Part of a small language model's weights: vocabulary 8192, 69.2M parameters.
MLP neurons of a small language model. Each row is named by its layer, matrix (up: input weights; down: output weights) and neuron, and shows model dimensions 160-351. Each number is 128 + 24 x the weight over its row's rms, rounded and kept within 0 to 255. Numbers have three digits each.
Before each neuron's rows, "fires on" lists the tokens most often at its 100 highest values on Wikipedia text that the model never trained on.

fires on: " |", "-", "|"
L7.up915:119118136148146100178130162099145166131084116136112156156137087127147127126130145131124098109141143125119116108124084127134113111095086141147119114143116122152135131128092150121109118115137119160110096136150090143168141094143100121109140114120151158128120140121117132133105162140125091104201124135127100132186140137143144091111118100131159116092120134159137126121129079092109141068125125117114152137118223142117080103129126108135103130151147117114126142131160161084148103128100128194101125174135153112143100113121167138136128036062087155126124113109120111104107134170159150145
L7.down915:124117142117157126085152084112113135137092123151136121129139166085102155126122150156126135153111110075124123060141255128143080152132103129101104157146146156099123138126159123131129122099112088094162139103116120089146114118123157131134100187125105098122103125101114127153128132123138113053090118099126152115108129138121130131119121137111124115134121142082131120103115096162121118153130114109115164134090092133139143157142154105079114144114101107150091134160124080157106175158131107143138151134135134124130118138140144123143141114161101112103119149110141127128143124133153136134

fires on: " and", ",", "-", " later"
L7.up83:146129141149143083143132156092123133194138126165118165120111110118138120107189159139137126123093148126125102142132149109172098118108143138115153144111136108121133120125147116109127085162148157119166115098135116120129144148098100144142131101098116137140090151122120153125143143107147121147133111126134129195165112129095188129151119106149147148123106112117110060091130108137130109131098156116134156136123130112098125093118122177126137142127106149152116155131144130143116090166127128142062118138138154129139155116131121133138134083100143141116118117141117076111135112096152155177
L7.down83:116091092118183125140174121129150129144132110119174153128119140109149172136118162161101143115173157155158115121114174139140144102144146100098092115099120138149161161120092129139100141132091101107158105147137120170129141119126143133073127152117116136148119152125131155100124137138084148077134074142095100105110109177123133112109138135106125142124127127134123136134109108157141135145081122144121130101163122105116137133117172153134146055091094125095126146133089112167139127113095143115137142159123141098100174137131152168118147121161149138155118117153158113148126128093098105147

fires on: " and", ",", "|", " but", "s", " which"
L7.up421:171118157105151124101145110117146130141167097142126100144134124127100082128118143126120105126121172135129102165100143079075090163100132099081094130153115133118160116180120122124163114111134143117120111137129116136094105151102109131132121123138137124145116156162117149104151113081141120132139105138079128132143131164143127135115120135155151166136071151154150111117077128110120139120095107096124153114119124153113145129065125068168087122161126166103116131136119084127128141171110133106138136177146128114069108124166121123126123153101126111134100123173164104122093132141155151096
L7.down421:146146112081108134125151127122130116119138139126135119148093098111119096109131095187144126128121104065124144157134255135166135143108181148193100166135105137149100094124119154107095139100108094132133177161079144130107101110116129111178155124162120148147122103143151154140109114161127099192146122101149128124144129141147108158133127146148140104142127127085143118125158128115123159150118147134119128158121122145129092135169179140139128121080091124146165110140110127110189164115145110101109141123163138146095113194126114147097091114106118127125156154092091143177109146123114132155

fires on: "\n", " un", "-", " non", " semi", " Un"
L7.up2317:134150111114208130098121147164109126169133125125145163080134150149097117151130136120122135126126161137114098128126107144122078105127140113147153082082102119143161150135148135156124117104132132140125096121136151099129159199120142155149107165138130116127102154100098137105116168136159073153135132157127158124143136118109149124108138141094121141155125142148108113131119124135146169099182066158154080155128135108123180113091149141113132105150103124099125110133133135146081143137143122142138155179160059114162132136128102115117104146121077119154140103137162133122138118160159091157
L7.down2317:166100176195146122129171110146109134108101168108142132122092167118121079147118153152116125151115137126155107114106138168108157115141139113120138108109127124101144135154158126177169157122166119141129167141136128167122111189187153164133146143144156133158127098130125142179134132081130167151153163164099160079100135122127088156148148126129113130103100135117123120157114101131149138126138120115156115182101101136143120094150132096065131121120100121103131143102123073096128124139157128119170119147150113134165123126107146166163104130132154146148150105142137108130115141112115122100

fires on: "–", " and", " to", ",", "-", " –"
L7.up1583:156155132111184135068079154138107153128118090132107085066149096143160141125146135131116167095092133139139140157159181121085114124107152118124107081165141129130126132085141153126101122169124112143124093090117091148120133118107135139137123128105139132134180119166140136155092093140129147142108102132126127181128129085086156142105121139112129147133112127087118154113147146108137148140183095133139139148097134137134123154079147106110138147130137123117147167091131152150129135127159116154163159110172132114080160120114099088145129144094150096134103149138115106129127129109170120144
L7.down1583:109173106140135143069121112154095116154133104132145151146089133112136148112131112113139150098124118087091191165145206128107108136104119131168131123124130076122143150075161074154104154125111122125125147129136149153111111154145086090130111135159087122117104123139153140169143114134160123162132116111127153100124150124081142131160151143118142105143132097101150154083156135127154165125150148122193142137117140145173093150137124148100123198144103153124134136074165117114132161161153118162143104115104129078185104166140112100090072127126122123173185135153134129131151112120121143120

fires on: " the", ",", " and", " its", " their"
L7.up93:129078151122118096135122103126139112112150127159142136131130160148103134157095136095148126135138140153117128118117158114142101174141140117103132089142119141142167079159142161129107130111111140135168147126121140146145118153137118150120129155078134145136150177154113114131126081129124147144138119124093124099131087113157106122111142166135125139175139166125162134140132179166124125148150155141106114136116155121138135125129170102138129128130128108091133150129149121174134093117127153140144124119081121128116112092123125076129089125152134146167137106125130129109131116155134137119
L7.down93:091097122110103152095125126131117138144121118154128095167151093148157105085091104134121077163148107107126129105103238124120123152119116144175096128115108157156126106169122152134111112123094193157170115137143157142113111145101122156118140124131100098161156168141119102164140110116145112115106127126101133128103108124194115133188117125110187121158130126135163145160072133112098116158129112147141095087080119129118131148128137131150120092135117143144132072136118165121181113131128106118147160127134086146165128118082099114128116070142148133151088102130124162113121150160121142095

fires on: "\n\n", "\n", " (", "–", "-", "'"
L7.up2549:112083164149181131110179149132107165133138133070142137100112114106107154158149100125094140124100176108117113132129151142135120119128144186117146186144128130144168093123172110093092110121120159122124134121159134128129129143126125149125120115142103149186121143101139114140117087158156127123153154104147171151131128162121149162105080121106104124171145141099106124110128157132148134101103133149150101148097127146108076159131131144079129132140113153176139141131143153188125157137182135148109092170142068155137151107139117141147108129153154184153130085157132093104118117113140145172
L7.down2549:115100134108142125165165164156148139101102137100127124105146133184091131123178146115129184127131110070111117169150174108149085154148142082133128129112126133129160156127146075134119168140125127112103137099134164135152134146126098143103110118164175139159130124111135093162120159110134166169139141137133112120120126123088136129104114156148108097137124111114221102178144127116156106127144107106115106112147102105125069148124110110090118120133079130124149114148103136141112160166104152134115110122093129090124150127087141153142122140104092144124133108118124133149098134138152158112

fires on: " (", ")", " |", "\n", " at", " of"
L7.up900:136121093135156119086111158110102064164206162081159126127097143141137120137166156101144144078133152140129110118109121121137120120127155126094125138126127128140164089143108142140137146076112091125164106125183115125102138138112102142139104119170111128140124130132129173164150129115171097163139108125137159109137137143108160161107147174167166107116133107136110185096135149118140120127148103092125120121120102111108119131152135143132117095100122126132131153149141129119162111120108149168121132142119136126142159143136139132137110134138133113075142128130148131143119103139117095128
L7.down900:153096125134139171151136146098121173121150136133112070087109088131131128147107127154125121147124119132101100132156189144108123128160115129140128140126132109082104117161133159141120132145140096091149133116099107135119118108067140156092136127116107111127137144144097121146187141144160177130165128131112091173136123089141100145162117139102171162119158120118145133122138133101109134137150108133137101093127163152118165162158082162132179123145128098136127136138124131164105116137140132123134117098117119157158158113127131144090129115169109128125116145145109150117136081115131139149

fires on: "s", " and", "'", " is", " of", "."
L7.up954:114123181118139134153118114076124096144119077110140105093123121136126112135118142088148171106107120127110116149099142120116121140129112140126142107163101097117127146116121136113126062110110135122144148170140123094127086133147127106106108167131079107163117111119141112135126129115155132115101128116111151146115128154153141072121141166134097126144155153120124152141122163127140118122108131124107141122098120132137106108128106130138150153139147131090134139124110077092140180080119086126122136123128127134171116107088092118165098123149153147116122150179155080142136110127144113143
L7.down954:147126124123119104123119139106116111113112132169098126059178181155104146130142126155112106173133140125159128146108126126143088162199123180118105160138164134140136107089142102085105141144135120083139085098140133159145078155140138129130148129143087157085122171155140103101099128140135156135135146126148181168139113135142122106137151146177140086113139135098107118165125127124120100160125161170149149110143131147096111136127143125110121135149125111137120125127090108150141143158120135158130133157129143155100096134141113165154140104112108165104168150153160144162142108112098119121

fires on: " or", "de", " to", "d"
L7.up1952:140082134105149102124132114139132077124181180129140154136111119139141138089110138098123128134134121143120110058129119136157160092128089185093106126111104101152129157085106094185162112090147160127107104137113120117101099140121148097127133142140154140136132098122172144115149093152121150147192143149109095132138143117138150154125134089099105116131120122092132153097149112093148176130142123123162136101136118106050119097159140155104160145114121124163129129119133124084117130101135096146149094138135125103169155149121087138136133136185120129130150090095174118151120114143097134135
L7.down1952:140121107115127144106075125137144102117146129090104141146153148140132119094177130133132115103081130129113133132160189120123147129136121121137097135115145124150084155084129138133117105093085110168111132093178148164107148131145141075134148122116110120131143172145133118115135149138126127112116129110105145117155154137092122126124159118168089147095121120114134100101125079120151169134117172134130140121141118144076141122129123083138147157100153110104164123133130142159138135147119123074140145109101145125156101075108138126149124133102130162141131123122152131120120127107129133170

fires on: " ("
L7.up841:131128140159130092147125132159150119136168132151132180117123086149104125156141123140099131106126156109118101106146110133134122122149229134092077131136117139139094161121153138153157179142163122129162164105139124105099085121147123131125116125135137082133106138113135146158140100144178107137164115144118132097107128101114141107116168133143166093146125132100135148099155158104157147155083150130150120116148130166132126116168151165160124142158087152171123127123155136159101120196130119142146128111093066206105137096173125151143141135145162121130120099142133092100129115162126132131
L7.down841:161111134131141183093182100158165149108146157168135131157111092139133130119073123165131127139156108132150096145140255118104105107145140099154149101118113126147121166126150112148161138111153151141127109141109116143148123094133129168115139118157149123121110145146107145118170152132109147194116156130137093117141125105120136104133111131138147157127159110123124120123107162125119084097120110104080115142159108147121117130167104117115101146108114114133102128093092099124146151153102121113145109132125146125146148127137110180140146108159144163126123107119103103150160119149109145145

fires on: "  ", " Pre", " after", " inter"
L7.up185:142092119127124098145120132131103128090161154136108185098129154119144143126145136115146139117191097121157116102133175130095114127121128135148124087117106112109135151110148141144119080127081132141132106154148105168087146120157106122149124112125119127134154140110134119111090067105102147143111155153167170118180128096140082119123168122132146125049136108146132102142125113110136158103091132130103101079171122102129151129125146110094180127138100126134142137110122114107108140150120157150100122131170110120133117137141083132137167162127134086142121137146118150122130151067132168129
L7.down185:107103087141132135131133142151129150191151105120103073119097136140112140163138148149092127145156131163116107125124191111132144162134108119174179097140128086088146116138109125207135140145099127148159160089154135124140120106153097133143176140098119140137134109088162144118125149138117105141127159108160118149140104150138111111124147092133149150110106163146119106103131176087115139127082073125110120169160136122089128110125128136088081112104140177106130127077108124131091141140160085133152153145112080108144153160170130153155114119173141121159125132165134146140117074135114121153

fires on: " by", " to", " of", " with", " and", "ing"
L7.up135:145144128121151109140086137099170098167140104108158091153149100120142125117123071128115079165121125162149109100129097154105121138139144171056155196148123151120161096129064119154073147142150136148131150147136096106157164078167117139111102155156122168141100150112153104134165076134117106109129175126144099118167145153184162170156150101105106142119090158129116107141106093145146117148182093115135131132164154159150134109119133073118151149185117130082129130132126144151132119137073071177147094121145134131095136109132149098085134093118154134147136135128087100122138145149143151118
L7.down135:152122122150128147126135129138127142141127081146108158154166141105106143119135086121150161130126113136116139135094255150098126123117155162136118096156113174126112096130134113167103158107121075146134154154161159110130116116123139127152106139140124113160111161154147123143108121131141073118115090135113102131147123104118119102120163109082155124136119123080074137092100158146131123104104100111134121175123167136144141121097110140121124099116131149128115118147104130100099136118115137120105151116128106115136149144138083141085095130138106140111134124116078136161144143129120158174

fires on: " of", " and", " or", " the"
L7.up1441:116106125103104143137129124134155093087088135146121123118075065135093094150135152114133139120107155146156151119081143129192121116117089112073162142114149118134162130150131121153118184142075119126098111127086116112121128149112104131093117168114145144146134138158117116093089121133111110102127154165123132164161138135108113170126121155130113111113134127148103148082111122104133145124144118189175112186159150117170122122118163124095092111155125132176113161129157136128140140107138072125078104146131154156105144156126140081134163086133170143139141145137145111049085142132131155120
L7.down1441:092155138145121113125128099080127146135204127124113092143109136160089160190094103139080132114150131115154117144140204106067109143133106116114096093122136149109131079145110142145150156139155139134141129131139163128142121113133152150129102107122189157149121116148159135115102120138120093092146104145144156095131154121067143117120140125091097180146072158106129137116130140113116138124105134157108160120125135119142122110101098099163109152145108147137098103142141159132141149143156170099116161156095066124127161124135093108140102129127110137122098126160157140140150105147126131141

fires on: " (", " \"", "\n", " \\"
L7.up210:128138053148099143101131114117130113129122150129131196109140146160156112108121192099144136147159136096122128121150169137154136130159114129107134137119084128131100121133181160125156109115205141129159144138127088128141092126158145111091082097153173100132155146112105155115173166141161114106079120067128133092116123152135142141142147139152123149139096106121141135109089114131113134148118127139138108112128134142122122130111128122117143103133162142172119103101093095106124176119125145100081126120124114153155136121116141118127146138135115119114101106127123159078106098148114105177
L7.down210:118146085149127176110111125125163198131129128134148142134127168154120133105105100094121140113126143111101140134140255127146106109156157120127126150076111112123151142142136147106115157170104084108132157131121121186101132099115151224153150134105114144139144126126142114162126136156139107155125107140138126137144115111112138177156145141080113149103134126146108119131143155121145090101125129103099182110122097106109095104179134185111147125117105155124156066104120123161144131135126150136110124107132125139169113124119152138121142121144072125095136120091119154094134138155132106138

fires on: " (", ".", " ent", " further"
L7.up1055:158112132136157126142147135128103119146130121139134142099116107154132115142106080115141144092142100103130098132124147167158120127167146107140121135153121153124136183108140167128149111133130122118137137118150130142118136083156132163137132119123108106156157141101117137106165150120103135120115129158107156105157079102102182120104113101140138111147127136095173178145145130139130124103143116150115123135152122092144177148081130104127135105160114105103132153127081168153145146127086150109071064094137122131145127099110091094074126101123141145108103199162116122143124126117084161137
L7.down1055:153136130162118166138135120172162103149142157160118121147119107120094106159119089152120097133121135137128066146105192154151141124174163149104140116118111109148137133117130133098153127105126130132121136141154135155126103118148105153118100138130137136130133106123089132114148154109134105166131125167136138120122136150117149148152159137141090115081127111153119101152150145154139139129134106129098111178134098114111159123145097179176149105090110160123118093102102116124072114090127134116133080119166099118158114134151147134116153118145149145117071143141069148147098112121103131136

fires on: "ing", "ed", "d", " running", "s", " went"
L7.up1439:150113160141131181108113116151113091156101126150133157087109165115115104125102107127109094131111122126167175162153108125165100122138123115172146109144168092122118141097157143108079083137128100111140129104160107144156082120108113138134101177167109172101130106117160115106114142090097125116155139112114158160127088145129110100131097171157119120151151169144093118156121119151134121130115139104146168138117135148122128151125110131144166125091158097126118129130090112145103134081129106196120143130083057093111126108118124109141149118108150163096090086135110174114116121101126106104
L7.down1439:118118169111111153150087127136120161115114137123081102110087109124096119137142155122147109109141088110144133143122156118131118117117126142111114121113121156116125151092118115145120175111093126188174091140175076144116123112155077138091124177122171106168140106056177152162140137113120124140123115072111126148146140155127115097126110136116107122103110103149096182121134118099136094124129139097127116097142138160160119116092116115158108129124118130138107142112138140133152106128104141147139121143119126132145099133119176123165135137099165152162157149118156116149103116151141132177

fires on: " and", ",", " than", " as"
L7.up649:135152114155129104129126115144124118121132130095127134174104150165128131142088143152114119123102142131120148109111116122145123155149151173121138123104139120103133131112131142147069077149093177141134122108133180154164112099123163104125122157081096111132123136120134108145120124116116095114144111144132107138113124114132178143077153186133125122125162145132147124129139133184075157119135130155105141106135129144113109139132118139129150101123098111068140148115121102154128041114116169152081138106074126186079095099154130116134113136189159136088122134126150118160167114095087144132
L7.down649:067110158160084145144118139132105115115136161128122142122132121127121148108102153103124114140173116116125112117115212128164148118135100097112064119109131178146130158151150134134135088099114113102181099114161130146109142150134112145128142123131120074129156156128136126112137149140117100122114111139147108113175081139180166113101135113133132133125127108178132107158130098116125133120092133124060091112149083094092150138140121119117115139125171127099104104107148136168100149150098098134163065163119149124171115106129076126100143107150144133127100129134145163145140129120124133123

fires on: "-", " and", "'", " ("
L7.up1708:054092133149104141118109059126117101144181098123168127092141127161080099116143116077082126119130148150190104116104150130122107124088126118072143107125136149167141133131084112121112079100118133171131094127111115126095119141173122124142122137122117173117181142129102103131152133146148121128156151114126134127125130108097134094135134146093103130092144159145144141118090113122178127145079127143093135141147102145083114137158106126132146120106126114115125113139125173112085106127135121107183115160138099155174127131184109122120126142134097117110113162139138087143122127117135128090
L7.down1708:109108097105125124170148117121097100139121147141128131121157112130115089119122093126109134104141098134153114117141120111148134143134099075147109136183128173119155105121144104110135144125118166116120156121136110121184130107125100098126119126133113117111135110137086130172141082083105109112116134110116083136165205117182144089107141089110139125150149128139157130144147144143144140194153126135124145108134095178139115129118124138156101114149124076105128091122147126140096092141105146155110112150121110152111149142115131143115105120140123176145119122140130156109131116134140148110

fires on: ";", " |", ",", "|", " University"
L7.up2428:104127125141118142162133099120151148141151126145114147154125118128120138118120119105150095104119119150121103097122134124122105140126132121131119143111093110115181091139122107160112117086124151150133145145113125139157101107110107122142125120155110111129108133146116155111110135118108128096132109085114116170154135121166082121145120132089139132145150129152131138114138150113129141110062155123106162116143152144161119147151121150119156118142116079161113152158165117114131106099094110137126128108135129116127169140143155134132125155070153149123129122119079123092106148147128077125
L7.down2428:128126122117152149095124164134111107158151168119133133121110119078168097143159119151142124136130105118125146128152225163103091144129107110133117095131150133120156169130115097082164136108072142102107131179132148128130122136142114131116143116150122130129089136035093121135157131090088134168133108113143134158159125142198136146155137117177157153150163082076088140148133128121136128147117144091108116125121111173150110120130118128095116088096082121136100141112113099143141192143124120132096113138175163144117111139088127117134127108126109133129121125133147148167103142141110100144

fires on: " and", " the", " of", " to", "-", " in"
L7.up1238:106121094121116096111163114064109124108120110147128074126143159154123131149128124129158149113128106115128117130114107140118144136121135126141156113086116113122135124111079116057138113123166150145088109148145137103140127134116141137178147092137134134132112104101143069102125085135133120145132126074129105116150093121165098109118125109151145133226113116127142118130124151111114103117115156122095149122096119130119124139075117129148149172081117161118143123090173132121152114127116094143119161150093135122134133136113074128146132137135119161154135181139131165116127099145129119155
L7.down1238:110117116144083125151162136139141116126145119134150132110074160156140149152099164099133112113155166109117135143066125158150092106120172134145126113093136125117095102085155098123136116139116147130142105107116123104157137151097128140169112148141121127134147098118126111145119151121099155165126152107142092131148135096162106119126130132152114114118134206127143065157135145101105080147087145146134124144112089158149126153128150085106124113138104121140161121123123111152107148137127121134152096133135101130094128118112111148181120137120105087161138140124174133097151104118122109093

fires on: ",", " and", "s"
L7.up677:127169184137130118110166175066143109128168128126125154146147136143138117138130124124124122180113094167126135117096106095118113112128150142093128166129111126133122110160138124104113081093133103115150165154111106136126135122117138130122104104158138134126115129153108203127090109114152124133108112122137093133163146088123177106101098119162114144136122138119130143119096148189144125135115123126104168118151142136125127135136133119157138132130163140089168133098146138105106126109106082134126113116163117147123143098143126074119070158127111090134080164094131119067131133069137168080
L7.down677:093090122130126074165121071140109131143142117112155125173145131129130138099080093105097121164128100091125121124112144143111107137100127112189090150092137189120119147101117148117140141088109118133134180112124116172130138100141101100149123157144093097135102132125133117166138094143113143132166119096121094109130146137123158099140126138086091077171143084115112121112122107123124147138141101136131120140141169092118084148076120163129107098141090108124109112166155104135124155131094184136100163172147164145108170129159151136133129147149099124175110075149148089155136144133118145127

fires on: " he", " (", " He", "|", " the"
L7.up1018:124146144118113124121144129163152122154167166139166155109128136116100139150122149127123120124105134192117105104115175138102158128157159150110159143167122099109130137130132132127134107115107150134122111080111137118135151105142123140080101145127160097147114078132162142156113106139126117153119135082140135143121129103127157113108102090105158112129163129132121116119130141144080130123084119114091149130129128126120109080120126158083126113161106128120150130083155125139149150141131108087115145120093158146100122083121138141116112106170147124174159177181077151114146088081133128147
L7.down1018:088094114110108143097129118106122155147170134157126120124158148113113110120099134191110147101113102124066107095124120137107148112148102166133087122102085129132114137149137116103134126156135092117106127141143138137150139115149111121131104110118140167145138118161138147126093129077143123146127152102103151132134098119147163111131114127143133122149138124100122138091101079074131124138107124121096128124137114146116088101142127104125120096171151114146122127073140137150099130124147096097107193112061143116161110126104103125094130169127113135177160117118126107132146127084139142147

fires on: " and", ",", " or"
L7.up519:102136116144140105126156097134107157157142109096142153138134110120158146120091136119099095123123135171141125114151155127117129108123138160098103161110090142143163168148154142125036129091110120099088120135147197154132147113152143184114158166133146107117102112182100131166088124110142141136106128099106137163129155155145147120105108113094149159141155117105134133088160166106121119135122151097101164113127107128131162122145100123142148106126110132127131126176142098122118125145143144093129100176112120170113117146118177154095052129138152158095124111117104151129129119162093153122
L7.down519:090117168111148142155161129144158134136084113122142085113125134119103115123099118156152084122168092119151121155111198124121180136118107139087097107132167175183072170181151120132135130136136118142092140127148142128164160081129130082161140155111125108181146127138094112146102160176100143160172109124106092136097134139140142148129107116094119131135155119127146113121099120133120116119146159153120123140093113121158156133114142137124115113138142164123136096132111137117130128160130122151134096164145135165141137115115151127162105147163102125105133137130146138123121114151148117091

fires on: " go", " went", " Go", "Go", "go", "ed"
L7.up2354:137148157143144165134110118141077179123143164097136136139138132105114107121085110127165117104142113141109101130113057107212141136159129067146155114162129086143147140164109140125083114130141149171113118118125107112135104134160146144126131113108159128147140156139145124137141105142170105159141157139123121167130087126111130128130123095136102143124142153137145145114113133151158105142122143137118119137144122089100153180100135120108139132153148138105131100096132141134113142120075139118158114148078149105161150148150101139091130129103156174122109144136130141126106116141114089091
L7.down2354:100138143146157116080113136141132133150145159114137154130125140116149148110138131120128136123131141129134147076150101098120112139149137159198145159148134099157144141120123160115109168120122137145164127075099135125111101096138103120130081153125183102115128080113159131150132106124111108144145163114155097142127113079121101130100104110126145146140105104127101124093144146139115097153141156152121153091130144133161147118131102136091147086147141111138135098097153143130140099182098165126105130141120092125132128097129132098147114099086158142141135162111142168145099106180100130138

fires on: " at", " of", " in", "|", " the", " |"
L7.up42:116137108098145122123181128140124133170148112136146060161176150097128131129122124148114109113124173112151126167113140102083111145137128086134158137126145128127138154144078166141155147135089141128097111147103122094153134139143173168136108123166089122103102174130132096170098072089103174111104151130092095156114108120151088117131138139153142105148133139158157150099161117134137119098152141137134166106138135108132159135128107129089117100114142161150128119145130100148126149123140090089102119126132144122103096135153117146161110095115159116152119132124120119139133158147140104128
L7.down42:124112142161129121103133106116128141134136118132166150138121135092142154133127153070134175119131140103147122147143255132119140115136148102096101135120150109109161114180127172116129113127108104139157156163155121140156134126120144099084060090126121102121095128119144100154144120130087085134096098119144117121121154146143092154132148114113098133146143099111110141141152112159129125122096089116136122130126122159160094145135129135143112141133115138126082160210117189118103100110126167107123169122117116105115144128113141090127059155126086161131160143123113134139159088118162119137

fires on: " |", "|", " (", ")", " cons"
L7.up1972:109121115112122160126155146134165158098175121154094170147137100137141126123134121148124149146131141124135116061126108130089153192167128165103090161105141120105129197145134111116120147147183149147074099141182133113141108119153136144148147114132137107108119115143114165107098106112119105108142118122131129142123137105168123135137152137107144136151105126145148109097148128116139107096130138110129125148133150135113179137150157117063140132089082113100143143122141108131139141126105142141107128089126091101144068083133154138124101117130135160093105106178144143114151130123101126119
L7.down1972:108148114127158142114113140135087126114139088132121143090118106125059100076131152134133131138131094157135150083071094121100128111141123133123114098115142121101151117125141107126141108163124107168119126126128163088163154141145140098189128132133087161121121118148137118124110135126116137108102106131129119148116132116121132110099122117103126151170109154149139084118107061156127114084129148141124111134087145108138125103107137133113130125116105120154113182137113126118146168076121104124123105122069135184133137121115085148149137097123125105120154088155111121120123146118148175158

fires on: " and", " in", ",", " |", " of", ";"
L7.up597:142130152126126166143101134150144131122157121124161135127140179160193113110147159159123095078110156110112146103176127155136121093155102139112118124099104121112164142096135128091109119108145096122080140123115151125140081114142113111141161113124129082125134144089141097157143135123099154150178128110094120153127113103113114155126129135156122090122144124115154108091115120125103124111155117111115130114138126163101105127118136160122139134131134142078157087129122061122149120151077153194104157157138122126102087072159130126136107141153125101091108162127121119123118134112045132133
L7.down597:101097092127069166157122115152103159107167109169141121092107151147127156101141158151127127117095134122141099105125130111114138069171140137081104099072134135111092123103142178140100151154152145161110169123188121083156189148138119101129133107123134124101136158180142102106110148107126174141150096121138125137092084154146133108074125110104146159148145068136120105130104139160165144149061145127132107134111091151158086135096133137108136148122081113114149070144122098121135146128153140143140124116157125135097134133104130127114126127160146130110099162115134160109110146126102133126

fires on: " and", ",", ";", " as", " is"
L7.up1227:125119149132094127132117134151153097110114129168126143111086151130124140142083146119115133126097145150105127168183117153138115122110138143111110085110132167133160089129131119135100095111125143138154122131123098110121110139154096165101107151128138149170089132143113110143128098081128118112106115115120137169155100130121127120138127162112075114138152111122134128098139197145149150122165108142127110155126139143164132128122177133206117093152142118097107160129171147168134096108151138168135101102077121182125145114122130130134077092099158157092098147081131132138129117140151100114
L7.down1227:128174169099067158138132131088195151125117123105127109129147135146149105086092129114127113124114120137153147098107128147122083157070105113093084142084103153134129110124071124085158089156122109180174162124140171173090140184101080158138116092136154082139151165178149126158092086144137113111135124139125102115156130088153164143136150139081137126141138147128139139146113133123149085136139148143116123143125111100126142172155113115121154155152104143113100098139118145148150111116107084101143102147140127144115141096118136161132135117156126155174143116116157155164140112110115073145

fires on: " and", "|", " as", ","
L7.up357:164168116150124132138101132152135136112138143157119136096123143160156129083119142114146115137116112177121118080115139123140076198111134095143103117134133142153168098153104127146111099094174146110133139098138145146106117116163126134111110123055111117128142124115078110103108155129147112095106108129110140141127113123139088118125111127109158149175163110141130087162157154077132137124129157152124130138133118150097148112155094098150132093103155108133113137135073117101145112163130126148132112136101113122102147067068137161144084174162190172115135063118141157101135116127161109091
L7.down357:145109110121131128108106120119121123129113111137149126115126123197091116135137165142119119113124133093132147127148137168119162132133109136115083156124101117155131123153137128150084120126116139147122164120122117135162123142128126133109129163178139141136085117090146200138100099133121120138157129091125134125131116133142134135122155137111114117153143149085111150163093132116087143108143080131124134111083124093148153144103122111126137132112105163126132116140095147160124132131116128125144123094180141138191151167125161125138117157118129098129150140091099156169167124121125105152

fires on: " and", ",", "-", " or"
L7.up536:156137144130139072123119126136148132116140142134096144117099134128122133123109119141127121172128158203126111110108148078118099099092109095150149157164147128147144086131091134148134117139136196089177124161141121131128146129160140144120109123131085148135132140146093115088093113137150148156119157125133156113121127122160106119140117121091128141123130120135182098109135133096108143067153126121130154105107095113174159101183159118121166129168044130113118130142153102159131106111134162167152113148113092118124166100165136109108149091168125189126082153110124137102141127139100118127
L7.down536:121111100134166075096130146093155136093106119108125133144139088160088117091126152078147110096093128138152156124115158152126128136136151131151170101115153172111131112095147139129124129152133123141099117149133094140171118101102156122147104125150132118107111105127137135163115140119122117115108136093147150125133107150158132147128133142080087136170111159102104148149124119087075123095127107162126135113141134134109151116154114147177141139128082113116137143144067123134126100166136153176158157093131117136176149096100161130141152117134104107112122156124118149170127102138153142117

fires on: ",", " and", " in", "|", " of"
L7.up131:155138108153094167104137137101127147120125134125123149115120133172082142118159094119151130116123110098158098114086131117094133097088181124160141111089108129182132146125139177131108112143101153191134140173113140128171101128135104150110109123114162082106150131124092182113147111108114098143107116131139094107135132118117126121122106142167131100106134122127094100074125110124166129101113131065075127129171101102108162137134114155141121128127098106073123113125092129082141140118144147165174087146121160119141140101088072150180125140151124097092147124108111122116122196140143154146
L7.down131:057142148115130142125145112146140102142157167162157131183146101089129138134100124120077074159170107115107131161149162148133141157061136174149145125154115109142144121153128109106114154132154126096160111118108127110123093128146125123162132109097123091099138100094121090112162111139137123174156124115116160131135139108110139140171140150116089167123149087115122116152144125096134139113125127133138110109167147145120125196127125159122105144143105104169131146109187095118103117119085123163140150116159170113167111137163106128149151141104109171108125102108128111106146153140104118085